config = dict(
    n_layer=21,
    norm='rmsnorm',
    rope_base=8500.0,
)
MLP neurons of a small language model. Each row is named by its layer, matrix (gate and up: input weights) and neuron, and shows model dimensions 160-319. Each number is 500 + 50 x the weight over its row's rms, rounded and kept within 0 to 999. Numbers have three digits each. A neuron's up and down rows have the sign that makes its largest values positive.
A block is one neuron, or neurons of one layer that tend to fire together. After each block is what it responds to, as a language model described it from the Wikipedia text at the highest values.

L5.gate137:529548567589549537573484522546480540514449445461451424419379492449492452561521500492544439534525506533457485506551528485529499525517479519535394619511515541484515479464497532569467565543586504473461454560550497529505457523566423485454431445441509426580467445403563523536566525533458572409506414409488488523494434523567435545467573526491480451504481493475457516428516516438433509541509455515511470497539525387497570471551452475439533505501535409506433449518559522425443521444431418
L5.up137:555595512545514552526536531514517560503490472457425411466486445475494481508484451554421372571563475466438429451490453454546489406577413518499420631583476521502477475543424542479509510546553554530477476522405523452455522501460541530561409426443474464601520453463516477507476461525441523365546448383483505545476516518558444574517528439470512497395513509577519559494544470402536484593461563542429458487542564430501585443496486448423486503571515419517421526473520503485491452443388448
L5.gate435:612513539479453468596510474544503509449512497463432483459471451523492474461538496486489589562552590480425543558482474458504476590522456523511447522539510565558530399595431449509511602485464554489480420525517471580493546474553482506492454507523505536404417494478491435493459506522460466519541493509604485466543402491494534478480562471502498525464566431567474410508547532390571476420572502521551322475558612540420489514444554449495512531485599568535460483448526463405433459422329526
L5.up435:553449591499550478535466524502500526425533430540464425480630546509523477460511502547516518582472547511487490528492445516517467603526540533606501543518511476473437452478460443579528552583473528420474491476542435521473424552561495630524434557396480505511556542429534413411519494538502479490498488480539450479633466474503496466405518475534518508462478454488372491481544555428418448552527541449540471515478557516468468583431565482485387483436596525546511448514623540500529426438513535
L5.gate529:497580553396458549580523501477505490434582581411500358525470483489505560421538556489473567595529541534468595440483517527438519512512519471424427432488452544602492498456499468538548542500484535512479510473498461537532421533482499579463535471542540465457503559401526524517486525512459554512461542510514486507449478553494440425509517512510486531459555467573492426511549513441448498378533492527458533432616472505424556459517538499419448463442561555581396447511500515423446437519424437
L5.up529:485429552498456505586525459460544479517494531587500476529470444518503493412526435431445490582581419495379563510520461511516469611542510452548486463603454531380424514524440481564510542476460560440481400528497454467440481525552537583496465513523507474551477496455504557521493511581505588421441495478459527488540436534483545447375468486482482502510459441544420472459603564439355477460513505532572470510511537521508510495434449494584472495384468544456471494466544542524464414421494409
L5.gate583:525525582495557465525544507645491624416508569433413435414487492522502491494560480510403495489494460533491546614491438581515511650547392457484494467531523540482414467526462486545506640541465514513541450545502479491532445433532434487491516493520495505570481437489558453530516463605563540488507526532454505477556442488537456467512514436462518538426501424547512426564476510485402425493526500461489537523479601522500489479548531486484496403510587506604482488473525525415512436491470564
L5.up583:549453523456602516484562491544439583386373544491543446409546403555502475342572504551440493535531512441570465557447468491506396569525472479488435480423438480442481444541502555578494605505486521456534432524514445503467443438492447566448462479576519628536499478410508500543505473544503459513579534488446492487589458488493434444431487491486499500464522463531442485489487538467467405488509491438519416500503586499488492569512599454547527468479427515527557496492447487444524452538464535
L5.gate713:580500548502478472621436511528508599549465569472570500438460527522487510489566482546584473567452627535469555517499530449635524495422495425528475550439447539484631490585482539543536465499527484489516521530470458392465435539508485573465549509511509565476541551423542482486436551533536486517583557470501505488420495493448406507410527511430509428465544437546526475532540478453523481569532478488583407426475540488502499587489534449491441512439499432517478534472467637452469515370486530
L5.up713:546522562471477485536543639586351469465515579479480439452431568515402452486454513455452500509555465556472515552509515479590556510470410578518403439519479593498547439504418497502491498507502448476515442505528482490506477519496469422504459403527521546528504499477606493504573524541561520447555531505542653505528405508511497523467559404416493440436459532537481358539508524516454467519542501434476441561592511574387539466512532390486367428589469521491526524365551579488507508460564508
L5.gate731:618503497461478543594452544571546510464513563465447443434505555520503500591558560484511488586466534519387520498498490438573478589507444547483458571541470560530542458520412491507483525600494529504484513447565437545416476484550427584516450505494536419466545483518588488422525458567547513416545577413507489447552468515482400524473574508413473537516510419440424476435615538499486560533459510448514458443479615478511505586429504517437467493498543476569342471512458563439446450483398488
L5.up731:553545509499504546529508557560553484424527547464489416529487495434570479563570550604536441545443570611367546450586425524548430528548433564465490515522456490560482553473463463523548583477507519572479459526501509559427461491416498456547388491534494467453524522561531472525493521520562535405548579477507457508485446554544481498489613558466464512518425476527408525407526572517446455599470556434521497477442515521561581571412608485505460450540562466571359501485469504467532435524452577
L5.gate1141:590497552464515516540494420566578546498508510416504393412505477535509476443581536531472521541479547547475563559495447435559317479518467488528471535471403452439486485548524531551555584561495563450486507460499443538532500558473382589470447481508546543501536475435552455560509497569564432463542576509529561426524363505494386471430558478472510503456446516471437503551552579535528471498553463457505439507515528434500491528503509506499542520494562440549454460478408508438443468566456467
L5.up1141:578544616477504488430523366605497474489483615445507362374511410533514511479629494542426540556459515544417626509501481488489404502544474457530469518544485499466467472537521531464568558575457512524472435480489464581549461563412453478516560446462492552486474434531490435558532498602542474519515474473485534474520392470492404498481571437470517496442427564519476498532477563558528431468490501498519468530475545465518550473527501448488559526577518500577397505417418580451523446482456510
L5.gate1322:545522551488591537616549568532519548425478537532528576501493488567477390487443466475470448471514592476531538500549507522496502484485472425525545444417545484429416476551483479529474387585549512508523432434534506493450504488343522521497467399499490506424515486450580544484539489528640540572519465555538543477503501585499495595467518454489441475456423460453412511591512491454508556394468515574404543516489595555571504509521531432533498485463486460501555505407418544504473462505423465
L5.up1322:434470566504497471511340529558606530506571497492522447474485496563557538544558502491486475469507541542510584536518509523479381529480516475475504579549462477523489419454461531490454579484508481396415493538504437515494491567453344523470453505581519543493435463576496444501492519544459475439471497440533531497563472537512517407465538438504491496521447506498553449560370503533434468511443485453533430427561478457632545538468523552539480529476451502509458440472462509427383488573514558
Description: Nationality adjective endings. Fires on demonym and nationality adjectives, mostly the "-ian" suffix completing a place name (Serb-ian, Indones-ian, Belg-ian), also whole words like French, Roman, Asian, and "-ian" in first names like Sebastian.

L12.gate908:569455550458505544524522531539521534482350555514536456533472451492541497503511604431451512564464480527500489507463428529461470564478479570468524542451541482460548470503498516479489496458530553386451491521522469582545476590458494487472481526488412496520508484433566547490541548529496507447554582499468424469486436575510421456434551539463578509434480475538497451521514562526466457395513445412469500527495588400523534423439495514444451532480518485437525484518479572343469494609498427
L12.up908:598411503537592463651558432521445474501478487414519425481535418586506512545550423557468480561436567477577523487467512411448518438434497423493520518534421484502441576479508461506411451486478504441531434515458484501518515465552494551477530509444523478483534473588512437545473465487616550553504565524516523568501551532546440493484435527477496497466544485521546471499424480494533576489543514608485503529586479495534408442540450549493575512480380602421452420539600383497372518527522484
Description: Word-completing final pieces. Last subword piece that completes a word split into several tokens, often nationality or language endings (Serb-ian, Arab-ic) and -al/-ist suffixes (can-al, Islam-ist).

L10.gate71:542584456450513481539510439460503529541530519468489503554480532468471551519514557432523486484551572482535554516518507544485530473482443489484483488467549502478620428430534588526525450520509449624504481544539340548520461480521538527384511402552521516542500398482522389355506523401541511463463533527470473505511548565467514460519469589533480492569504431465540505545523479443460520509518419470565471484542498535494453559432525464469448505459531477520481507508580517476427457511437590
L10.up71:579480482526457580485486517510462504507563513428559452530453515560455498518471433443552471457553586467520484507514523515477556470530456453540564477520520579544504384407484545566415460514467470558552436476564409554509522448543479534560560415516495534532495387497552432452503380450529453456501573409482526488456549529416465542544464485618542548538501472395521602519534474476519497454555528530493530525533466532490509504505462522478461436473483465585544450527609453590342497473422522
L10.gate78:474494464518619531524425412474501541411512526508498555519465458421520557542572503460465465465392493506448573491522469467468481455491492468504441450474418466551539504514526546425536533474544508513459517452513435585522528416491554505415497451535499542527521601508450485527494551475521460441431502569501428411405507552572457430564478535556471577581481442508421419506603561478370454495502423534569501553539494617548459533500418506559533492499561509610499479513411549496492568430498485
L10.up78:488440494501510446528415396434426463404514561465533464541488421494512504443505487461457434462452514520447619439442474427536542468464529473462494476576363454509556517426464474495392506431540507557479494472455481606494541414430536524457429441480530501565492526492534457417467541466531442457419505536520525521454497580528499491535542442548484580491553477458487424513558519430443499469529486571472519575523529480605501511528517451454518494527611465559519440569493580483547576429509488
L10.gate254:449549486451600424514415556501533533491450509537534501446479551454558465485559516567510376395404598559459511447393468515548542500494555529550528435509401441465489489513445344515501572514447478379529520461445452550411493555521486514423490481544466421478547526467503494442469556439528551455531527501467508521499526543502534490581587551424450605515455510520488470474602521501413462525467450522503516509512542495516412520431474552563544510461470508518493474536375554440498614502507488
L10.up254:525551447439536439466430504531532451555485482533547465492501377531602478463609578552484554496418588572512528469378477438500569534526520534467510523570441543498512437452548505412527489583459496484509400488474477586383499456598488527536420530578516476508443526579563536425523460440539498548517504474416523522547586477493481522557484462496553640433490440401524517506573517536449555433517514558492487510514556485525513401395506507573492458438427512545523608517451595405509550538549536
L10.gate365:489631498561542421433375430566450521505522585470468545363588531517480489479547540467391461516448443440399554511455595496526459523557449458547441453531452454453473487505482553394488460513490506494477459518489476507477531419479433522432464401489533471406531479546554452534526541469547469515449403551406489424476521505481518431543520454506494494459475455531481472537448514544491467573498464496468454494516582543556536428466466476530607482479471454520528497437475475540479464507452544
L10.up365:520452459577596567497538535500468565499422562517532483477603418471492530490577497499482420518454495499449567482405535506461561494523477516536592524515416426417528417565456436562448543475480473487539570427489509551466466550529506478465484442611499520606453516563561506525551460559473557458503459502547478505491494615587479448563475508510493505466541474466567547592551519459627441455513522488424420546480550526565477594504513464541553601364459453511532494514536394594456500500461575
L10.gate391:491459453544570528550487454439469514457493540569388487549481425457460537491505579506587488535443437455490478495509485563505478548513472437491449564485442423514476490457529502576456527445479458568443483435378463521538512504511489543485427532459487550574498539505564538484487528457448508533452459583471458435513471445481591496524521538543530608543487482519403453444545507499536530455511468540574438451644456557419474500515478556470519455546543517568524489511521452538543583554493431
L10.up391:526458560579556489479451511402574523515565496537485500543492405557431515442515472506594526511496517529525547536540497416489516461483450418483398482552427538459498519521529508585451422341501444526528417450455567483423478432517455534542545518502550418505504539442548448528467471529497525594452580464556601378482427526534478480574515478421484541500480462401491464536530515448579621494446518542545495542520462530496481532503544411451502494494635422527484551536499486455565487424539522
L10.gate710:477654573483521530515494513472559560505514435429587556438480497482498492462532619482450492513423524499476533468499477624580501496499515583573458528453499457460554594459479548488496481483487515515521419523470473489453447523469446533432518495394548589394537490547581455598492549398557466486518549511460377423512520517464413509521540498493493483597421502507526591420490556563488424577506456501494511434530486508534357437477456564510410471549501520487468449538525516505483549466560478
L10.up710:430497442440488477495566487529462470452537523468563494462518450527462534522463436502501376471552590559564444422464496583478529528492510592489418539450488424435509450560503490543493608469534452526537487378528499483556519523536494568505570425520534500530423407466540505458471460553481525455566527524609532587510505593459493452618457530521506541440456489552452569579581511405487540535525532505627564544534483474420579524501564417518522542472502511538524486552491504438483512531571475
L10.gate772:436535446452567385609448515487536518469540450449554556461487467477424528522545537481421464534465502482557506603536567435453438522531450458480524542432437511573502442492524553530471513505474480487508451519485362530449531410489482499448460428439514480517506492494546521402607564494487564483489481628472470493443492499495588471475523554503437567582499513449522460564484593546430475592461476517411482535477573471519485474501508567465481486503471442491556429571490575512429489495514427
L10.up772:528445536555571521545470438539549457555567518465470433506452509600503505466539435583501521483534504503482571491491525507478398499502550456557543523535439518548461464510479499572451505490479464441581508416500429540513541463537448612542454403498521517550525490544488482481539430511491523498474557472630504438601473534446385515502601495452493487471522479506486518510589510404493534515497501582489515554516474422615575599536439475639497450506529507503542465514516566509453463553407529
L10.gate1126:516387493502535535457460497564445447463544544453540459551477488473567494451520483497495545497527519542407553594495556518565544464536543474466519498479555583447554458514515521526448523528533540510503527516474522449521509516433576534474542552545563573537520485512605441511452573519577438519486504571477534386423463559575444481521469468522499466458496465377455464435532505465404543437470455482413464440626490416457468490571516431485523435473480596507559409537469567476458508502442477
L10.up1126:443515559519510541343588474537481484515471601486507503473524493485552431466578476585475521446466501513516666523627531458570449423503551545493495424490546565435476451581531619508491367476557522588561485515497476548466596444492508407488615494552553536485580451572518542503513514542512597455431539480504518458379507563531430523521440518488533513447415493416448431471569501455426447468526492521522531609529508489488448532594536515486500506502516475521507591552514586513516483484556559
Description: He- word starts, pronouns. Capitalized "He" opening a longer word (Hebrew, Heaven, Heavy, Heilongjiang, Heather), plus sentence-initial pronouns He, he, She in biographies.

L5.gate80:483427542499480541450453526450517608572560434522504488456453448520490465423566498470546443470473450489507550546516482486532437553496522534447505437446406458438521437522480493495451547460563488435439625485523502526491540469483425498449412457571484519526509447527456544419453478473492492519405517491505483483519474465541531530464594515539535471568562496529547443489574553430531578420500508496503531475511555534498501559564474551431538586461540498508506582428504413519513499548428431
L5.up80:530439453525560384492453519494468501539454421452477526499478499483475520490501485504502456431397462545575472448411582476536494496503472372463464514478428470507574486556410530433445566462542492530453488491493581554477583397470443498495388462578510535556494600482622433539399539529518462571542511547521501497512457542541545483440587418544509491505529522434510488495497538443544512488492547513408456470517546557542555555400561543569494470497531430449547482486485478446481527540519594
L5.gate142:432499480452481554493576408429472539560565482540513462569374368426501474496521485490410529525628414496588511462503499508462492555471568399470542513421367458513585533473468490488517481475499480479597521447528502508478478467511538540487488446482460521560578514575539430440482518457463519491411505544496555437468507458488546593539536517492453494494540481430429450564614557363518491490619473525487506521526455564544494616530513450519460572507482473540517566448549537483580462515478485
L5.up142:524527534470446536501492520527466508488524429461617496552521478498491438430491513434526514545447536536451527512509409420520403519461625380476500339468567496579472460512480502501498547477551506481410523540582444514490507564477665417528479500593499529500470556489474498441511513459509461545438544434516497498379539551493563407525475486559583539543504394493490468465493542413587418617459497434516476523539495509535491468530455482530449454444613477545480518465417531541453530441541473
L5.gate187:504594512485523363521488553491486573512544473490553436552488482484537476493453542458668524473440552517509472504449557520519475501401412537509561586457514539455525533513418566489570598541447532544502543526472579567592568448606530465445477480583522454463461471489499516577371588453546511510510514630496443511537494549523418501454431602472447521590531544514456493539495499457441493539502458483441593485582509554501484498574500520509534488509493435500543539458408448461469518599576565
L5.up187:403490441524438540478492498549449515542470566447439496450540394437572542452503542523520514471451556488453497536516425522429439636525495559480473413402471529495528487448574482537396443472514594563513514553520493514522535436387531524465489552486506605519476502532520537440454547546508487630508478514447473429415454516480431465532529503427484481497472494539484444498536586521511508422503456517369483536620517569536522497418571598493500563512506520406467420512508423511463444561507527
L5.gate293:473441554495503545485405386453529558504455428529439501502462502467476516439526565528533432435497482464515577376499511495547516530461506425432516415496470500469500495486491614525506533557508484395520481546568468551462568477497464439494491475544546515507501546470519530525504517530511519536360536456506538385429609484589476450417511512525515520403469477512513372475552425410466525447490476547404462492566466598602551562549479614674447461461590507512491492499502479456462532550500431
L5.up293:515463468590595504498486532473452482526515453523546513426540475598517520496510428572518521488471504439518416518463542482514405528524496397504468475372438377509448448519431406502460481469513527493486547448498488555539384477571480542478463499501514483435381503549434483495482501488440412494482497489579469467575414453517503541587575471537508523622556357458464461456458456534536481534534532475559500522534572452622526457458447511492536504375515527517572523460437554458517500491481482
L5.gate770:514464429478543542476411375484472402548387467453483542479542445438538491424509490491570503414505469532572499499593499430503433496516449482511502597478439491457497534544469538400531469411500483460522518467557485504588614405508422572459574574572512549483584547491545620561457584556429450539471513567517602469514502498471490499416504492613485526364477537469401467507535520504512481483528506469470457553484533615586438534486486520498576441503510531484534581515454594500515479626522517
L5.up770:456443401490493563497424485499467419546469527550488479495533489448475519561504460578585556500476432525471466528472487535443505490514486467518524531500452478471591536496520566562514499472484473430437482434509505475567589520480438545538523609561563405605558518561480518582496473471450461493430465460600593466480493523551465495454536451550479501484493574425529470485558460508510442528561556571526452455456526472512607585479500492505396442467496498481649517541599497532494593584470528
L5.gate949:507471545519495455500451431532403513448483581427527509441459460577523533530564490501446509408445407498436599521553523534486509484458498529496418497527474525515489514490549410480477534551507494451597471506491421534523564480523494510454553418582560603523570549537537458498485550454566524429445578571497601516549408484518435522490441451521510562511494398414479466525466543389441484578597468580559483522661527553479406443481442521569429486506532517591488558581511411451548427481516524
L5.up949:443425587552555472468396506482472491408579489527565474483415532512499501519526465494482448453513466528518533567519485549463495485448545509470463417476470587502521501438606586502520524494486405440499452539555445553481535493501389485445544527546544579451532533565516394431512522477534535498523535582518555461515376506516417450499444470498540552482559452410385391491417509440440447574548434561416504532489515426520504499520452502561464517504579471566531506554494453497456499497529539
L5.gate1074:514521414504508553502413388493571583501525507481548425491514490548452451478574486512450591485520564453573534484512533493549529502527512420489481510497489495567450465423553634553516473520542539469445605390524463523515569366401530603513470559538490511511493540543500507519537507465561399545411491529509466439569412429494528418492512433571534496501502398433473491548557553556488472536417490504464446506532504523618586561431469599485564469614530423498453424444489608466439634563554568
L5.up1074:484484532542507509597476384496501362590441532550578521530418493422550500489508507531529471444566464542580503456618528549507515538431533529547456576481496452579463529539539427510515473430527513410524442539554487511492591563522456479461609497550529536478495514521444486425519541492561531524427533534532465457448559558421443540543579553582479493540524488454453435519497460487442478557609476506604554492467572546576445482607485484553506498489557494543630524506410511554427525473457537
L5.gate1131:447413481496573546503392469463519489493591552475447504491445486456497525445567496547606497490554436519576494622452434485553595529439592520524550545506517430543517471467422445542541461478488536519444583577481432558459548407479524506494494513441556512555491524575495473489573538473466461543415558490520558437478489459495556514551510520624436555528491418422364512463584509453402434567434467512535509450579499505540508494446494530487464457413504553574466501557493574557425478508423423
L5.up1131:440497494560445498489383459533534475527413498519464415566516553582515511474507458477465550547555464519592548473529593379480490560558524498449493584506497512522485424497456547463514448491486530405487495503615476547506515422495470471582484446579497515430541583488556607544460447509458398499457444443479516529586424368422439526458568508547540424488448495434417505471474455568523510443492544572489533532525438455555528427488472510519493550546515532505529557512452557549526554568518486
Description: Pronoun-like word starts. Capitalized word pieces that resemble pronouns but begin longer names (She in Sheffield, Sheikh, Sheet; It in Iturbide), plus hyphens inside compound names and clause-opening it or there.

L10.gate101:566479353520578545504530522531382548524421524479470487465450415448459550445503418510375508516502457505460439548614481572571402523498489509522537389505471464440513505525418445538400551542463531485441445483434423462478579524508433507379481537429486449516511569496537542530537513490502487543446412548438459420525447471503486535452535488542509497423440566486519447423582532514487516436481422449485476464563490565573484504500473412468521414610484511603479429459560486489523434508450354
L10.up101:455533412474425585420450558555556492590440590435445539485490394438501495521547533508488522476480427457485540484498461595484446491527496556541548542444544444476524526524447598551429443533498506532409377470432491493523572537543531581467511506466488498459565489553477404571552532492477568505509488518466414451485486498524522487484467524513433517564484455553491506517453430522372464570544485425376510474524455561593415509469490493513586485455584554424478427466511505564541465449575534
L10.gate450:525499464511467448552536453435567519581412564537547552487549493506483604579471489420497487565495539461464473477500536578478440520519468450513441557485492512515493490461507497497395572551497559488478529469512413497401474401513409581450513498556513544557389469472480451478528486518497438514427507448536499436549536495452476527555509603509496517554475532418412302481589481468469503557551469472513430488550587432485518580518434551521523528510493533546435394530484527551375488495445542
L10.up450:503469544529509512493570546546464497520484435420625475496466522441497524504565549463501495489560450547490618503494558550433433446555442598485420523487574474561469497517526492524589543488468585562433452564518461482486519532468432534539532456480508563461489463484528430543476532480438556466506537456529569493591475513515463446449594457574470507517437560539449455470412554502468493542484516558537504493562563401564477458526439452481542438503549466503517497450517405514428468551396538
L10.gate493:529572493479553448563470507462604497470561473483448424506487574484543449514558564439482505441603490525570489529452378514496456445441579600493536545486579443548473453458466481384468454527490557500442484597548507461586472461438536436519575519435517453524484506518494480514516554483527544553569424503454584496477457511549490533554488551390545492479441536455462417558428586529463475484509488436454412592484505484425507421430540571471542415495411458513534513482485482356614485463431573
L10.up493:601576424487575483521479465575480397531518488475514433415521430476482382501541462505499468447504490541395482410489429519542542520504568539429533476562466464513564496525377485506522509468465492529411573509565462533440442489441514533509443587440559565543446496462591519503498452567569512490505511471510432464528473556511499519469515512512429474492447490408483507445574498356461445491469454459444528459479527568448500534543520391554512455484458464523429454456541640448505505468441508
L10.gate1047:533546423428562482518447460501450541536480564487568460433459475451538555550595455476455489636401497514414460573439463491556477470536529507463514395413323442511540535504500580618502472476503570500386467459500539419545498514581517584499566479535548597592510453485537467543465481515514402413412544490447609496438530524420495465536559498494496447476547455581433401496551426462529588517502476452581517464613584530492450514354528462555539561347439487561509534475526538476478495471412582
L10.up1047:516530474522619502496521537532410471512381567515487440468452555530457566473479428508447490426556504499341520485524598439473584506465505471548510386461493475541429393557520511435472433516535492444476445453490465421451465557529448482540556485492488332512489456496487485515500476464472446425503490539551497496469457491531498447456481447597520502435416433551536382476471492556517585531472514412508530478463420500533547450504471508443558499470474556485435501490459527603518519443414440
L10.gate1113:553400515536473555459520541498571532486467527483493482526497445500509517372572484567512544547504409528559488537520467497462460518551509498469504606548592563536530464528499540446419550554500558513429451484520499525536458485562436450453487557519499600546656499581530425516553535534397473554500524521484479375451480451618490511467535580442514609517611443582373502474453510562532487538457427416445454442440503484521500464419506462534492571492655455477501502481483576440448433555551536
L10.up1113:556447482471502529481512582594498491480483457591522524481483503498528514475346446409351522543457549539396457537503488562553521543507538441535501435447553482502541523562503461544518553511474482517392476481527514410494514483500506454438545525465512545505499548460500492498543529508550505621501457534462505471553487506525521563475454544367492440498527424560503476465579583523522544377529498404516401496432507534532510494382447587469464560455511541475572390607478594463493572457543534
L10.gate1250:556626442480510482522492509547542532492500454580485453527441491491474521563552466452415436501449533477498463479508594549521463498496518446519480457477358479424453471492472424508444606447511476478549557513445485504445461588444518595511468545493554497484501491379614539529413473513416482493486476490549534523448464490512435488381517508436488575390455557493517472581457473443595417546517514574545504586496530492572590522505475597560567569466447595498496465501414505504495526493416437
L10.up1250:575486585415476569535492597481510414540522446489518471532497528504532429485497482451536476453587464468511510467602433613581433579520540363485482502512542575551539369519399512539537455514491563483524533495547483440554477495539455566478505489488531547536509411471556488466595469590485534520595428541538470551563391556449499492399525514499542553452423452502473538508466459529517501529567464495562480506497599520520560492454465542410462493454476551476523582465496432484501562429370486
L10.gate1283:567485543463487475481485435489580564583527482471541501445513420530497530472405502479476456518479515449416539426548481512440575464455468484522547508455538512487581463520558554527437459488528537552479419493475422410467508510571406571473423420545520487476448506478534542433528484509506447512492517498419568428520549435546531512386551472489574531445506523366422499459494587520527623413423449539634431480570473424530458509548480457520560593512456633442418434506479593443453569547377436
L10.up1283:514507520512445448452445595486504571502556505426617498494500519489500521457422533552432544550501576513496504526431467474497415434502601531498517433450534499427464492474435533637474591462503514459469471518483459458445417417551546436486553443522504553590612499474533465507496472425468458565413476506468538466459441510448508508449526403423541418510565462436513534576553371491555439574491501403460597557528447500553476496500488508530479563535547431457520444460472493565443381479498534
L10.gate1314:594488457485593529428463498498453520447499556425504393565526397486461499490475544483441477511504408514591517458369400545474512578449462561608505426473482508511601435377483521474393490497523455480427455505455476491484402474528381515480464582552497528568519511394595543501561508545557462581507401529483480450424384473517449531413478422528518574532533436553540492560476463560470536452504502415514553482471571531469489530581503557496459523515501450495511477502502529478494517521477477
L10.up1314:578614604455460509429472546621467508474623453505517472409517546493485390421498495458485513517518602526430458470507570645522553508495534445578481492485436514507574452522534464398454484591486443491464452521602507526490508494505458466550586466520456479463452438498588519600564484543568544527567446460489561526519474420608526509479501522464556512452520452514485556534478520526377494476595540555478496535520506461454493493535431546484611541532480540447509483415516489433482529490484483
Description: Nationality and country names. Fires on the end of nationality adjectives and country names, especially the final period of "U.S." and endings like -ian, -ish (Serbian, Swedish, Japanese).

L12.gate572:522476556504551526477475451487443530528618511608458603468417397474463464501520478530458539501542581489512458559604438497487458588472481527522528456477450562379516501490425471411569474505507521481463425485436466463503461378483535626450546475524414455569608523484499567458567542485441459459461548549495489412478478521578600520521467541605580536561481472504415468525552565474490537472521468449597444428573559552592441610570419509424495453481506458579455508448493450576485644573444465
L12.up572:518462475456530474454387537484582482537483482510442453544477493446628486434544537502524380460545546609527540438491447475548565571468513455516475478520435461536466525437502550492540494465534516456459463530641495612563626550488476568479498531558523465549481549503471559562574530492413480536532513566402498473501494506583470487498482485518522589486511383446514508472522457409437540400493482478517507457561471581533522536427438532545512512495571525548491506536461562571447520535521532
Description: Clause-subject pronouns. Subject pronouns and relatives (he, she, it, that, which) opening a clause before its verb, e.g. "a decision he later regretted"; also word pieces spelled like them (heiress, shelter).